Weights of a small GPT-style language model, trained from scratch on English Wikipedia.
Architecture: RMSNorm before each block, rotary positions, no biases in attention or MLP, untied embeddings.
MLP neurons of a small language model. Each row is named by its layer, matrix (gate and up: input weights) and neuron, and shows model dimensions 448-639. Each number is 500 + 40 x the weight over its row's rms, rounded and kept within 0 to 999. Numbers have three digits each. A neuron's up and down rows have the sign that makes its largest values positive.
After each neuron's rows, "fires in" lists the words (lower case) most often at its 100 highest values on Wikipedia text that the model never trained on. A number after a token or word is its count.

L4.gate1481:479529514458491503524502501538516475518488490455521500440443543449483541492537482499533503466457480495523524486495531467502474569548510514480485488489482517523450506494499511489556452468540552483505507512499539482461517598573506502482540430513554505484458514571486443506525465501571546530543459499526544548552484516566551458482484522500500424519511515500508539493474449505501529490450546557561436544516500521425500521491427532517548521465516507539480536470510519514462529540514570532501520531541562462501541460527501541518522511399505477416578444532501502427520466494540511524
L4.up1481:447527454494470495573454564604443554470523518497482553464495468513433486551491511534393499518525527464478555534482527528476548493468551397437533476496501559493566529379474564539489579455530486511518467538515517479481470532513567506477419507527561547540527522530510506571530552482454498501478463499534527468489476434462494455450515415520491505505534569574477532490460502527554508445468503508542461474487383494480487490509482489465476503506459507476556463497584568453510529473534534527511524547418500482532484495474514513507502482483504521476501543516492437487512554527508517513
fires in: "the" 28, "s" 18, "on" 7, "times" 4, "a" 4

L4.gate936:511478514500525522483490514565492514527473454491450430503493506491444486520624558492505508524484592516467571434522570488592512418466441563488540550607463450532509494476451548494484524510592481464501528459572494492450518458566466529495505447533433479563556448557536495527563504485488444499460484512563497494516489534547472459511471495488562505468472542587511512447440626471589484461491486392504506482523580454585497481527465542505575598560516454573505533402475503495507479552554520493515482511465503501565499531469456451503503508482523420510513553545464496484481469506499436429
L4.up936:486486479506577523509502472451505492479497413423515521514538548412548577528482443535523510505535485533470479461526529427457517471401510518487549441489489511535432501473554526502503419525549431525507473454492547474496464520582511538459522493528432479448450553483510447551522523494469510505491514525556548539530487444525447534519468529542465507441467448461484471489437460505488501553466441533544457511499488449487512492457507535545493522552538490485540492430582612504433527537467438508504576495473465479407515497492473463501574507499545545488526496488467533470575486485493507475
fires in: "the" 42, "at" 29, "a" 6

L4.gate1322:489474493441474445474426555486559498497465529559536440451498419514471499579497447449506531497543530555512516479595609464512494440499519482516467566488513520516482478486441478445477563484488450504513583465515497502519490527567516555513452485591495458482482461471535499523480538449483493508495498479439522465521452440449521523520508495517432537418543481535518492480443506557448465526437522482496551463465519503582515550512510500478540473555560482442445439474470500512550512569461570458490521518540513479529427514513533505445503490465501467517496534495483458525495485590559481535
L4.up1322:510481502475504500542448535467442551427476515467465444565500491474453545515476470429493481428532582537549429515418541464589465504536506447510515490478455550455512596540546513524455546418603464486492530538507485540415496504491548510440509456456519512462501501515555430514517471485540496447501525537543532408461543496488503525546577514516503470525496489514482402510470513475556527489515478538502509534471533556482501490495426485538485526453443511504396417593500546453524440512516472439571511533520452481460516520494494424491558512456486511550449561570464498487488492463468526507
fires in: "and" 64, "to" 7, "for" 6, "on" 4, "of" 4

L4.gate1430:530495451518447509498485499494494498589553556473500446554499464571498493533481464454493542493519475509502500476488500555465547449501442506547500476414470503497510540438484497539495493533520483573513462522517530504501457513501462543439531468527513499476465432484501504468460551464475519560501488492576540450505512581495462520434535475484486468485464465457470459453547433485528465603495476486514514486492422519547499503515527466443502492480483465480532480444489418472537523468505519507550548496521545426483356505483549508505523589450471558547446472582489544497482483487467489533
L4.up1430:485463504483465556465450502522481520502517430457485459524527496447552473482497510537444521468493483492547557515504454522472549532492499539504446517451534526479499551396529496476458445515471533539484500444509464535588539489524490538486522480502415492421430487420474519505474512538504474513467528445545526572467484576602521475446550494448472514598539512443483453571541499471488490489444459526455471465519517464480476504435457487495538510501556479443480507491510501422523464512587558500505562504521526475503521493557577550501589499391514549483481541536560478479450498413430487497
fires in: "first" 44, "never" 9, "ever" 5, "to" 4

L4.gate109:529459451531557462454494465466439499431434501465562541484497495488466477526482467465456583584542552473455537582475513549456478527531452448532475537423507533481496426562539508481497499429511500528559568519416496463493464561518487523469490505548496536464518474482486437595441446536573536512530585427504539468568512493542466474553517503524603489586553516447491437535518500500480488502534530539483483510492485538430526552524522498542567511484526464509540428393573488435547562514492481480484497478489521433557464466480543553516495542538465490538506511419455498479544475473476510435
L4.up109:466461542501595476495517406501531548494444527476541535539504523504458531462491518472454531556496484531507501459545467482484516495481543516606522512515511537543464488528501520517557503435527510543513583466490542524541490512422427485549483454537502442473411476525460544512462492481486453432500498568536510483489493517473501474466589500547528481515538484563525452499502564402561500552505502551497466504494517480442554470563565504473522502407523513422504435453537493447513546515521538446493555464574494390514528462532486568600489460491499572524428490512507515481550578495459565492
fires in: "and" 35, "then" 8, "or" 6, "gheorghe" 5

L2.gate596:420495504434465499508477548532482469468477456554515470522530514583459493454529499525518532508484468557504542422500478511486526481574510526502452524468504560530438509515458535503535507502457495446519497531462487520470477525551506523512561498470469450481414507482513563454494540516510579545521514563504509516532476470513475525522421525553483451450552524500534506465517427586503478606464542551509477474564489551480492476503570572490501476570453493470510475516507494458462533551524515427492526471489544469477580454508451523522471525417500484418531507535413444556549479479483475500
L2.up596:481553511507513514506514516515505558544519531571533490502561451504530521483482523473506490520517510524501505513475478578547478484504476454494593522441462514512514509508533497572494558544447523507461474472538511469555524527484526535492445510574454464583541606508482540482487485471446501489482480528545494534506497439543611466479493485398526475524423524405497494550507487504481431488528521438538523547496473503499474514522507540510537499420500487533496515466444447474451571541486541551486462559524505562476458477477465510528472571550500503459483536518527486448470493441484479500
fires in: "of" 35, "from" 34, "the" 21

L4.gate453:546514479534507552496515494446463452510503467479484505457469512429536472504526491511575531583473454507438480575547485508512429491441503543510457496514559441525484466459477495465513501596446470518455450564477541418532490471573539512515509503463541559468472452482510517519519459484502479481509518514489457503525443513467420523567493568435556489461456513515511582484517501527537498468490519529484494506506520493528554535502395566552522583501473560513478509537529507522464544488404556494536518451480533557561515415479446495496490411497535460552489544474465479518516432543502439521
L4.up453:407526489504503557545471509469464478533509497451536375480496480468526442528549477489497487569454504456536461513580435522491468522493563453488502460548489524508547477514509556508498454574490481499503511481590553512594483636521499481545482529535435491497554513530528526541554505434461505528527495533527420494532467503466471489505477528534507523462537495449523481482549488530550499523470448507461404545566494489474515519502539556500479525458548519528513487420533494477458481518545523507520508526474473494567542440493476536478491524460551498506470498460473501537421520523539414504
fires in: "to" 98

L4.gate1393:563451499537554464552487510591523452481521498395555570419475482497455473478471468447523426476455505502523505473530457523571505470544570430497537556519538551510554486485456496472444460476530544476497517573524524485508472503535513513503558463495508547436492526478534468449485532540477452436464476472563476500441530506503545520577393394470500532486501470515546487487428522413494465521527480567461563448488504544513487538499458519449494493516510484540462504522513505545532468530528508559501552494501576527522488398445470545527481455539524517477486495501504522542538481565503530446
L4.up1393:472573464580466527525470527523501465498459569487479528509585524463483537508515519458536548566410505512606503526526563425531521568466495498552499481559504546505522494485501528488489566486525552483536515485469482544539522508462529519503472451452450529399463539481481521548492520482529477474419458486551459529535536520572488575453446533522539494496530510520555511510509560521512397516424527505441515485524517440554541471455491506562536452417505497515514572504618511513562512453478491560460488531589524498417557450490472434499473435476556503447509508492511456518529515499450471459
fires in: "a" 57

L2.gate1155:536496405528501564513474551427512397492464560500476459491439496477463457548562430437473525494505531552490519524489487461517468480557434461519492495512501528594518482443429434526558494469476484427461576499491455493530463529519488447499570551481507440549474473517562468537474578510484521467593475479506517580507471516493525513459483486488505467538486491503468470564491573466504503504474489443537534415488470450512569503497491483451523437582512496508505534437456494528479542485560547558489489536529462561519483481509563563526506509416492507511476508521574528484519529448506459488
L2.up1155:477471505493498500510472441436513519550466572484555512534469535491565465421506428504504460475456483526494495534473472383527508482597492559468455473534412444485535540482480482489479444407564475442477496487477445429416516519623480535448610516467539521482525529403489518512451532531472438483461468531533480530547551504538556512485485563430520499509501481521471490516406515524474538471545500517486440510503516507518471511483532479487534477479549553460523532456474502563487557537503437477446516506511507421509563517503315430467530482463491520494534454512491535445416555486521557475
fires in: "that" 35, "those" 9, "to" 9, "of" 5

L4.gate827:597469450556507452529493509450496521554519514473512552503456489455460521531447479537539523526467534517415513476492472544524480534494474512478471496500468511440639486477391497476507540446511457529471498443496500421557482412473503472525545472491492512493596442524460504460456440487550462480561460452458589517528506544506483402515504518596450424478522504486542480495442575493506397529493509508460539450457533458454583498527531415525517536554433483529555533524518514422578593551507469453474535493524479505490512509497526475495497508482548523522527501554480463496508585452510504482
L4.up827:490516493496527527527526525511523450537414459488518516448487476464494439488496509477510538427520545498504519429510521506503514538535374522508549572493567574513467431563505519489513481542484520426482551493492475470538518522467534508494522552493520487518500410463497489418526557443482472504530501463495487524517553454554542464536542519451412495507522504512506502485533525558525437530425456521415502484501501577472574493533547532434456522481484501525429471516498500419487513538526514478524448550513518539507544423447559525470519433468521475468516448549564530595483530497503493501
fires in: "then" 23, "later" 20, "and" 17, "out" 4

L4.gate1321:519476580496413559505509504513497395489534455508476427433476516495555516538483452456545556513488562474463498463501506520552524458562508481553519544537539520503526499524526503496433443450556497489509526527509512521536516487520554576476478530518476470539471540536520463473516490542435497506574517474525530463537471485474457549588469539490390540490497509551454478445506486499463490520509495519437495473429458514469488498477514476550470458518516499443532542487470431451501465518542491482512506469561458481529513528479583556517462453476537522499491507484487505530435615503488449495
L4.up1321:510452490451514503532469486468501485480455475463549542542580490474517456510449548494475479459454523597546459480479541478508461413522534521551473518421507478579523506563541500489495479476511550484457454517458505498431574496509518504505545491498484466497480487574481547386526476509522528508483461458541470474527560489516485518552500463418523471515538498532440502522502461449490472528500483516514481532497547429528532503543481484576483532492489466533540503546502485500485586516516496508493472567482529566559498507494455567390483451529550581422554500498519505484521480501561444517
fires in: "at" 32, "to" 25, "by" 19

L4.gate1339:498486491587576465490447540553469463498514586504465524475547456526538564513550488448448519559465602524439500482565480557501532522532461506464528497526489496519508482551497470498427557528536499519551447499515499444531526495495504512497519458466505564512492441524515509481484507549550499473517502547557474438487510552459483357490475507494438547518503509451520458558492458482517484515535562548465544517468498472380514499531490543584524468498516443573539491518488435511471511614537484514484551520477462460540457410486403509556441445500496549488474540488467462439431451517455489499
L4.up1339:571532497518535540543470460458418488516502565479552522457506471511484488493568435435558498459537496525457444515501539487497487426593550542513499513478491397483510512514450453429472563557500514434513491529549496442530552509520511495478439490511488516517538506558489521447476438486523574479549472479531480513529512418466450524464441477450574460476504520543504495552476483503494509496501524523529428482500517470440496505518462567517526535496531460500516501544502471531503556530493528451476532599558520431472517431533466543545457375524480485536453508454516467463462497573499511593
fires in: "to" 84

L4.gate1433:481509498482418496437421495550518572544490471499591502501542498452477503499476480410499468553438468474466516560522462582533507523476465452505545458545497525497501524471464553505480433514535507468482551514570483514476589547433508554514492488483558442492477441550544556511442478474514375488407479468577509536448473487535535491466427526518457493468483419517468479501557507492436589506516442450515545495523540515501547508453437473525498524598518490466529463477484511420493538533522485476441450515522486420523487504583459561527504482506508478530458510551507496424514493434541434485
L4.up1433:424556487480494461484560451494486557517546465464512469484569458525499485475511483488481438503482508454581512440545530441514521509474493523515543527532552422466493516506479521530585490580461412427606553408555442537504591513420484510527543444562482542433440461505424524499525547425495529501532523439564482510442487521486503433508501555449520491547479401481470484427529510460448411542502505566445516485581503504437539498514557543546484500515563544540532434485533494480446460522465580484556394446502489561468456539522499516446579483444486491447449501507481485469500521477485519543
fires in: "the" 31, "his" 20, "a" 9, "s" 8

L4.gate793:507545472528535504454491514537476557564528453464492549468528470482524510517558525463422558471462488505573495432538571544469585504586469514535564523523568536498584450502506524513447487449437483550516550456541576534438452549443502491513531447488478393521441509521542521559559447493535454504522509445561505444477476482469481430513560475465395524509455510553504501473536478458485487501534489537512549533509569495505452517503486478470470522503483444489541427422476492479562440527510469503510486436480426519473496502519468527524478518464536515520488488514539452543489560439553477508
L4.up793:531561483576572448493472461481568550536486492427469500518506529470527551459494487453494505466458468517502438561484499529505554446397510492447438515530549522521501512495481489482537521581509492526565482510535489524515458539493458511559515450548417494484444479461499496547465449492504476477471498505486455546483535539503515488523470511460471527493484491525580556427443519465508489482454540471499473529503521541433548468450560563526498501473504468491523533487554499505506471464559559551543509547543456520477519573568396514487485502559589425470523628426511475503467536472388509514
fires in: "a" 49, "first" 6, "final" 4

L4.gate2007:553472469470454476463528481500550502482428492512492629560544469463454483456458496539509459489470471467428538585464523485515529520528428423514511539529487549462482415460523536457514457475517510458474490480561494440508550521532525534467457438565449551501416493449553521474497485510479519502485531484542562524526465537446465497524532556469483525546468462517428493502505489452511457503550542524491573422550463467546593462478441520499478586525556460462507475494473499439442504539399485476481485517542542548508487527526558506482535502530489502642419505519433515512554542561477486511
L4.up2007:460439449559546488464515535521519410521452449449448510521503457492580468488465461477470489547542518494494487529574575540577498484489492473497489461552451527494537480502510521463513431476495510488526519518492534462463462494490513517480525501550476504438552519532565470482533512470463540549510503502487531442494508535493375498521494526535531515368477534491449524420504508505501464476528416573486504508487410491548515517436497521443543588539438545482499507472539554480503463502458439524599517553439453519464464476571482437445536537502520505473467477500507521493445545510479424476
fires in: "to" 17, "the" 17, "on" 17, "until" 5, "a" 5